Weights of a small transformer language model.
Size: 16 layers, width 256, 4 heads of 64, MLP 1024 tanh GELU, vocabulary 6498, 14.8M parameters.
Architecture: LayerNorm before each block, tied embeddings, capped logits.
Training: a variant of Muon for these matrices, 792M tokens, 6045 steps.
MLP neurons of a small language model. Each row is named by its layer, matrix (down: output weights) and neuron, and shows model dimensions 0-127. Each number is 50 + 10 x the weight over its row's rms, rounded and kept within 0 to 99.
A block is one neuron, or neurons of one layer that tend to fire together. After each block is what it responds to, as a language model described it from the Wikipedia text at the highest values.

L11.down1:44 47 67 46 51 44 56 35 52 34 48 49 47 31 46 50 33 45 42 53 54 54 28 50 52 65 45 53 59 53 43 39 58 63 50 50 62 49 46 59 36 37 41 46 24 37 43 55 56 41 55 49 36 52 52 48 60 59 58 46 63 49 39 43 44 42 44 63 63 44 52 38 59 57 50 41 37 66 59 55 37 53 50 62 36 40 33 49 82 30 46 63 58 45 60 55 46 45 42 23 52 46 51 54 60 58 59 64 58 50 54 45 63 42 36 39 59 49 43 52 54 65 56 42 52 48 30 37
L11.down20:52 50 51 50 44 56 42 53 46 43 35 63 42 65 46 42 65 56 55 60 39 51 50 59 62 37 53 46 55 59 55 58 46 43 65 49 49 55 39 47 50 31 43 62 52 30 76 61 59 58 41 45 55 59 65 54 52 62 52 51 54 41 71 48 42 51 63 37 57 56 44 56 48 63 38 51 39 53 51 51 26 48 74 36 61 32 54 42 47 52 50 57 35 49 46 46 40 69 48 57 41 64 55 36 57 48 60 65 51 65 49 50 59 41 58 59 53 35 55 51 45 40 55 36 46 39 53 47
L11.down256:56 48 41 64 49 48 60 50 49 62 53 41 46 37 60 39 47 38 50 38 36 51 56 54 35 41 43 43 39 42 59 41 50 35 60 49 65 37 41 34 39 56 39 41 65 55 45 46 54 44 63 55 40 51 55 60 53 47 51 69 52 39 71 40 57 65 61 39 52 37 56 46 51 61 40 29 40 72 54 49 42 54 50 42 64 48 43 47 62 35 54 31 58 34 54 41 37 51 49 51 56 42 41 56 47 57 59 65 67 59 57 58 55 59 47 30 44 47 21 45 46 40 45 62 41 48 33 42
L11.down445:48 55 56 43 47 48 53 63 66 55 48 57 53 51 56 55 31 36 53 43 57 65 51 41 39 60 46 50 45 49 43 54 50 61 57 78 50 56 33 52 46 45 34 52 32 60 51 61 51 44 46 50 65 41 57 67 39 43 54 56 44 66 35 57 42 43 76 31 68 48 27 38 61 51 59 52 54 61 42 50 49 54 57 50 45 51 39 59 52 31 31 48 47 49 57 41 52 45 51 38 48 63 67 49 42 39 68 44 59 63 53 49 57 52 37 38 57 55 55 51 58 68 49 52 41 34 54 50
L11.down531:63 71 59 36 37 34 45 35 62 61 58 65 57 60 58 75 36 54 43 53 62 54 41 71 67 58 50 50 60 39 48 59 44 55 45 42 57 47 42 61 55 49 59 55 45 64 49 52 45 31 63 54 46 59 33 60 43 41 54 63 38 53 39 49 37 69 58 58 49 48 59 56 56 55 47 54 47 56 49 58 50 40 56 36 39 61 25 49 50 54 52 57 60 55 66 41 41 53 47 68 45 38 57 42 41 58 42 48 49 40 38 40 60 51 47 52 66 49 58 27 55 56 61 49 42 46 49 30
L11.down744:46 53 41 31 55 48 44 49 49 46 35 58 48 34 42 43 40 61 54 72 36 54 51 57 49 60 58 52 67 45 43 31 57 70 36 62 46 70 35 47 53 39 51 51 49 59 49 51 56 35 52 58 48 38 31 47 49 59 44 51 68 48 55 48 49 73 51 50 48 44 63 31 49 47 42 59 48 39 64 52 56 48 56 45 57 45 56 45 40 39 59 70 47 45 47 57 51 52 44 38 51 64 48 53 49 32 50 41 38 64 63 61 43 48 61 48 51 50 45 69 60 63 49 45 60 65 40 52
L11.down989:34 42 49 66 42 46 61 44 47 43 67 48 34 49 49 71 37 43 40 33 59 46 48 49 56 50 65 45 38 42 38 45 81 36 62 55 46 56 51 41 28 44 39 57 52 68 45 44 54 60 60 46 41 44 52 53 51 57 37 48 58 53 38 45 66 39 57 54 33 47 53 53 58 51 61 49 40 75 52 45 39 45 58 59 54 40 47 52 48 49 53 47 63 42 42 60 55 53 47 45 54 45 71 56 47 43 62 40 54 63 50 34 62 49 37 64 44 53 51 44 40 39 34 50 44 42 70 25
L11.down1001:53 55 44 61 61 42 65 50 43 46 61 54 41 51 56 44 49 49 48 53 52 37 52 25 42 30 59 44 51 68 61 52 60 36 55 49 59 57 49 58 41 62 50 40 61 57 47 53 71 47 53 65 49 36 45 63 47 40 61 54 61 43 46 54 60 48 47 41 59 60 45 46 56 57 40 39 60 54 42 50 42 48 40 52 48 44 45 59 75 39 52 39 37 44 50 52 42 67 25 49 56 32 58 44 47 38 65 32 61 44 57 57 47 53 58 47 45 29 45 52 39 47 44 44 28 33 50 52
Responds to: Predicate slot and table separators

L8.down472:49 38 44 47 21 47 29 44 52 54 39 64 41 41 46 38 52 62 50 52 67 56 43 64 49 35 63 24 53 53 50 63 34 45 49 46 55 51 75 45 43 63 49 48 53 41 47 46 44 55 39 38 57 55 43 36 47 48 75 36 60 59 44 61 56 51 43 61 53 55 32 50 32 33 47 46 59 47 46 43 33 46 54 37 45 62 43 48 55 68 41 54 60 47 67 39 58 50 42 49 49 49 39 40 57 42 64 58 59 52 33 53 45 53 30 61 37 46 50 39 57 62 58 50 46 51 58 68
L8.down512:37 42 59 54 54 46 46 52 44 45 43 50 37 52 49 46 64 66 38 48 53 36 61 62 54 66 69 55 64 52 61 48 57 47 40 50 50 61 53 51 67 63 61 37 39 55 47 79 47 43 31 56 64 54 70 56 40 66 37 52 51 49 42 53 44 65 36 55 62 69 57 59 45 47 40 37 50 34 55 56 39 57 38 58 51 63 42 62 32 57 47 46 39 58 63 55 56 65 55 43 53 58 58 29 24 45 29 55 48 38 48 67 33 53 44 57 54 62 67 43 60 53 48 32 64 37 51 43
Responds to: Degree words before evaluations

L7.down148:40 41 52 42 32 58 50 46 42 67 52 48 29 41 40 42 27 64 41 42 42 45 55 46 63 38 38 55 43 45 56 51 54 73 46 36 37 65 58 32 67 48 45 55 64 34 45 55 63 49 54 45 48 50 47 46 48 54 43 28 50 63 53 33 42 62 74 54 67 61 46 38 54 56 53 56 58 49 56 58 41 49 52 39 41 33 54 52 34 47 50 39 58 30 58 47 51 47 41 64 40 52 31 46 52 45 46 43 46 61 49 45 42 40 50 46 55 32 49 44 63 62 36 52 52 61 50 48
L7.down314:39 36 42 44 55 52 57 61 50 53 38 56 60 29 57 46 33 39 51 66 58 48 60 45 33 62 51 50 66 32 41 42 41 42 50 46 60 54 42 53 68 50 66 65 50 48 45 47 60 47 35 47 44 48 35 57 51 35 40 47 44 48 43 50 22 52 53 51 38 53 43 44 39 45 46 63 37 55 74 57 42 30 61 56 34 49 48 48 58 47 39 32 58 48 56 45 64 59 53 56 47 41 58 51 43 44 67 55 40 60 63 47 34 38 49 47 51 59 45 55 52 42 52 34 67 53 53 47
L7.down340:63 55 46 53 36 56 46 68 41 48 38 40 53 51 52 65 60 41 56 65 59 50 52 47 61 51 43 54 57 48 67 37 52 42 50 32 34 56 31 69 35 58 60 46 42 37 64 44 52 38 56 39 56 42 49 42 35 34 43 55 60 60 45 52 57 62 45 60 73 54 32 56 42 29 49 61 51 45 51 48 45 43 33 48 36 43 43 55 52 62 61 35 47 34 52 56 53 56 75 53 50 49 44 49 59 26 51 35 45 28 49 40 51 52 44 56 49 43 40 58 40 49 46 43 51 55 53 64
L7.down586:53 48 39 52 45 47 45 67 42 34 58 41 61 46 53 59 41 36 65 35 59 55 43 47 50 43 45 64 54 61 54 57 31 45 50 56 38 60 34 43 38 69 66 42 57 43 32 47 61 55 47 64 47 38 42 35 48 52 28 68 48 38 57 44 47 48 32 42 27 66 50 39 58 65 44 60 50 36 58 54 65 75 37 58 52 46 53 55 63 64 57 57 42 51 60 65 56 48 59 58 60 48 41 54 59 79 52 28 51 39 62 48 53 43 44 44 50 43 44 49 51 62 53 38 49 61 58 55
Responds to: Sports results and nationalities

L8.down340:22 45 66 52 42 54 61 41 52 50 59 66 46 66 52 26 57 47 57 45 37 36 38 54 37 55 57 40 35 66 45 42 65 60 35 42 49 65 52 45 63 56 40 45 38 43 47 58 40 32 41 55 36 56 49 61 62 30 52 44 65 62 55 54 34 64 53 42 58 65 63 46 61 53 44 44 49 54 60 50 45 48 50 36 47 48 47 51 45 48 44 47 44 60 46 51 40 63 60 41 64 53 59 51 43 36 57 62 46 53 47 50 43 53 60 41 35 44 33 63 70 28 60 51 38 54 35 58
L8.down444:56 53 42 46 49 45 59 32 46 53 34 36 36 41 39 45 33 58 65 51 70 40 60 32 56 66 59 33 56 45 38 44 58 70 44 48 50 47 79 40 60 55 67 59 54 43 43 43 57 71 51 52 56 40 56 67 42 40 49 50 56 29 49 34 49 35 57 46 46 46 44 56 72 64 33 67 40 37 50 56 45 46 36 33 36 38 61 61 44 58 49 43 61 51 49 40 30 67 38 43 56 53 45 58 33 43 38 46 42 45 50 45 38 43 60 67 44 55 36 55 42 34 51 47 50 40 47 53
Responds to: Name-to-description boundary

L11.down18:48 50 50 61 45 40 61 49 58 49 42 49 37 63 60 57 35 61 44 70 37 40 49 49 54 60 32 62 54 35 52 53 65 48 47 39 37 69 53 56 42 41 42 54 52 62 42 48 39 53 54 63 58 44 44 61 53 56 55 64 47 47 29 55 61 37 39 57 46 46 44 52 51 42 70 52 71 51 43 51 23 43 42 42 35 59 62 64 59 73 53 39 49 61 45 59 54 45 63 37 61 68 42 52 55 57 37 54 33 45 65 42 41 32 43 60 48 59 63 64 66 56 83 47 37 58 38 54
L11.down109:55 40 47 51 56 42 70 49 41 37 67 27 61 27 49 40 37 48 73 48 48 58 40 41 55 40 52 56 46 54 56 42 52 53 39 66 32 49 53 30 31 64 40 55 37 58 44 28 54 33 46 61 47 37 59 41 51 33 55 57 43 49 52 45 43 57 47 44 43 55 55 39 67 65 81 51 42 44 51 57 56 43 46 50 43 45 43 54 55 57 65 56 55 48 61 63 42 60 50 53 65 56 51 44 51 44 20 33 70 42 58 43 66 38 67 58 63 43 48 56 52 75 68 46 47 54 53 45
L11.down184:46 53 50 53 47 66 55 47 66 43 56 45 52 39 49 42 41 59 38 31 51 61 51 55 55 37 60 42 52 55 62 51 39 45 49 43 61 61 52 43 43 60 24 59 67 53 43 48 37 52 64 44 39 51 34 41 54 49 60 61 43 44 50 45 74 39 51 54 39 56 50 56 54 62 50 52 53 55 46 56 61 51 51 58 53 46 47 62 45 50 46 53 58 46 36 49 50 45 17 55 57 44 39 50 49 65 47 46 38 50 43 33 48 50 54 61 46 27 61 65 48 89 50 49 53 37 37 38
L11.down242:60 50 46 46 64 33 35 56 72 68 52 63 57 41 56 48 57 67 50 52 58 48 51 36 54 54 44 36 53 36 40 26 46 64 36 45 37 42 60 54 39 35 58 49 66 63 44 50 39 39 46 42 46 34 54 53 52 63 59 58 52 39 54 27 54 49 42 47 54 54 51 61 55 50 49 41 52 56 49 50 37 42 57 40 40 48 60 54 48 49 62 40 61 53 39 39 64 57 43 43 49 60 56 55 47 39 43 56 43 51 57 38 26 55 26 78 50 29 48 49 46 53 47 44 48 57 44 63
L11.down588:45 44 57 42 48 36 64 42 52 62 39 39 66 33 54 46 53 60 46 69 40 46 41 53 48 43 57 61 50 58 58 46 43 42 37 58 53 36 52 54 45 50 51 46 38 48 40 56 53 42 53 47 38 29 56 60 53 49 60 62 53 52 41 59 48 49 65 51 53 40 26 65 54 54 55 41 47 46 52 52 62 55 57 35 63 59 47 31 53 41 33 45 61 45 55 52 34 65 52 36 86 44 39 49 40 74 48 59 45 56 41 59 43 54 45 31 59 35 52 38 61 58 46 42 68 60 28 59
L11.down624:41 44 48 55 49 32 46 63 51 47 66 48 50 68 48 38 48 32 45 58 53 63 58 46 52 63 38 38 44 41 51 71 47 61 50 37 41 64 33 45 35 45 38 53 50 56 49 48 44 57 40 60 74 46 35 36 47 46 41 76 61 42 56 24 55 46 65 47 51 59 35 68 53 51 65 42 67 79 26 47 35 69 49 48 66 52 46 48 47 52 31 59 33 40 46 58 58 45 46 54 60 27 54 56 51 56 51 36 66 47 73 45 51 36 36 55 63 45 46 50 63 58 55 64 41 50 48 39
L11.down731:31 47 50 46 50 46 41 52 43 45 37 67 31 53 66 47 50 54 64 43 54 23 48 40 56 40 41 60 53 31 60 64 48 48 36 50 34 59 55 37 45 49 43 49 44 59 51 34 50 38 46 53 39 40 63 44 64 41 47 59 46 31 58 49 44 45 59 56 56 48 32 47 46 49 60 51 57 57 39 50 56 37 43 58 53 63 68 58 47 57 65 43 43 47 66 35 51 63 54 50 68 62 47 56 37 37 36 54 45 59 60 44 53 56 57 61 48 35 43 46 55 55 50 31 32 56 34 46
L11.down920:57 36 35 38 52 51 50 49 45 63 27 41 48 62 36 56 37 56 60 57 46 56 47 47 39 40 45 46 48 48 38 40 60 56 38 63 53 69 63 45 45 60 49 65 57 37 47 50 70 43 49 49 68 55 45 43 48 51 46 53 26 50 40 58 55 62 41 59 44 68 37 49 59 50 34 61 59 46 71 52 61 73 55 62 47 56 62 51 40 43 66 53 62 30 49 64 42 60 58 64 39 32 34 64 45 47 58 36 56 54 64 55 57 47 57 47 58 42 59 41 27 53 38 51 42 42 53 51
Responds to: Descriptor before person noun

L7.down555:63 57 45 61 42 43 38 37 48 38 43 50 57 67 39 50 58 55 56 68 59 67 49 54 41 36 87 52 34 64 46 51 63 43 54 37 53 41 52 42 53 59 47 57 47 50 70 50 51 50 42 44 55 45 42 50 56 52 57 36 45 42 41 51 48 49 67 63 48 45 53 52 46 51 48 38 55 45 40 33 43 53 51 73 42 42 32 35 61 42 43 51 47 55 56 35 61 48 41 51 53 54 23 45 64 52 54 56 42 71 46 53 67 63 47 52 42 63 49 34 44 49 58 48 49 44 44 50
L7.down564:40 50 51 36 61 43 56 43 52 65 50 49 69 58 43 44 54 52 56 42 55 54 59 59 43 56 55 65 48 69 32 73 62 65 60 37 25 39 63 47 58 50 76 41 58 65 54 40 36 42 54 53 52 33 41 58 59 54 54 53 56 42 57 47 44 63 54 44 37 48 46 31 57 48 48 56 41 49 37 52 48 55 46 30 47 44 60 39 55 48 46 44 56 46 68 37 63 24 62 45 49 53 44 62 76 40 45 54 55 61 48 54 38 62 46 51 49 39 55 47 38 38 46 35 41 35 47 59
L7.down778:53 33 66 50 64 45 42 52 36 45 47 41 28 32 55 35 56 60 40 40 56 64 55 70 34 44 51 70 57 44 40 42 39 52 36 54 53 43 42 53 52 55 52 41 52 53 54 55 51 40 52 56 45 49 50 48 36 67 59 34 56 44 59 40 64 63 42 58 53 57 50 48 32 47 45 57 49 42 47 36 44 44 61 56 36 67 54 29 42 55 58 39 57 48 57 32 55 48 48 52 57 55 55 37 58 51 61 63 38 69 50 66 52 46 50 45 42 48 59 51 53 42 58 38 43 53 43 44
L7.down983:42 61 94 49 50 59 33 66 50 47 46 36 58 51 76 53 46 53 43 46 37 47 63 33 48 49 43 70 52 46 48 38 50 38 51 52 41 50 56 46 52 62 54 57 41 57 54 63 44 37 51 52 43 59 45 50 46 69 59 29 62 40 45 55 44 51 30 53 50 56 44 40 62 55 47 37 66 52 47 47 47 46 46 59 46 49 67 53 77 35 53 51 64 59 37 65 44 43 54 55 51 40 58 59 42 33 29 43 43 55 48 56 55 43 64 54 57 50 69 68 57 50 66 56 33 52 54 55
Responds to: Adverb or verb after auxiliary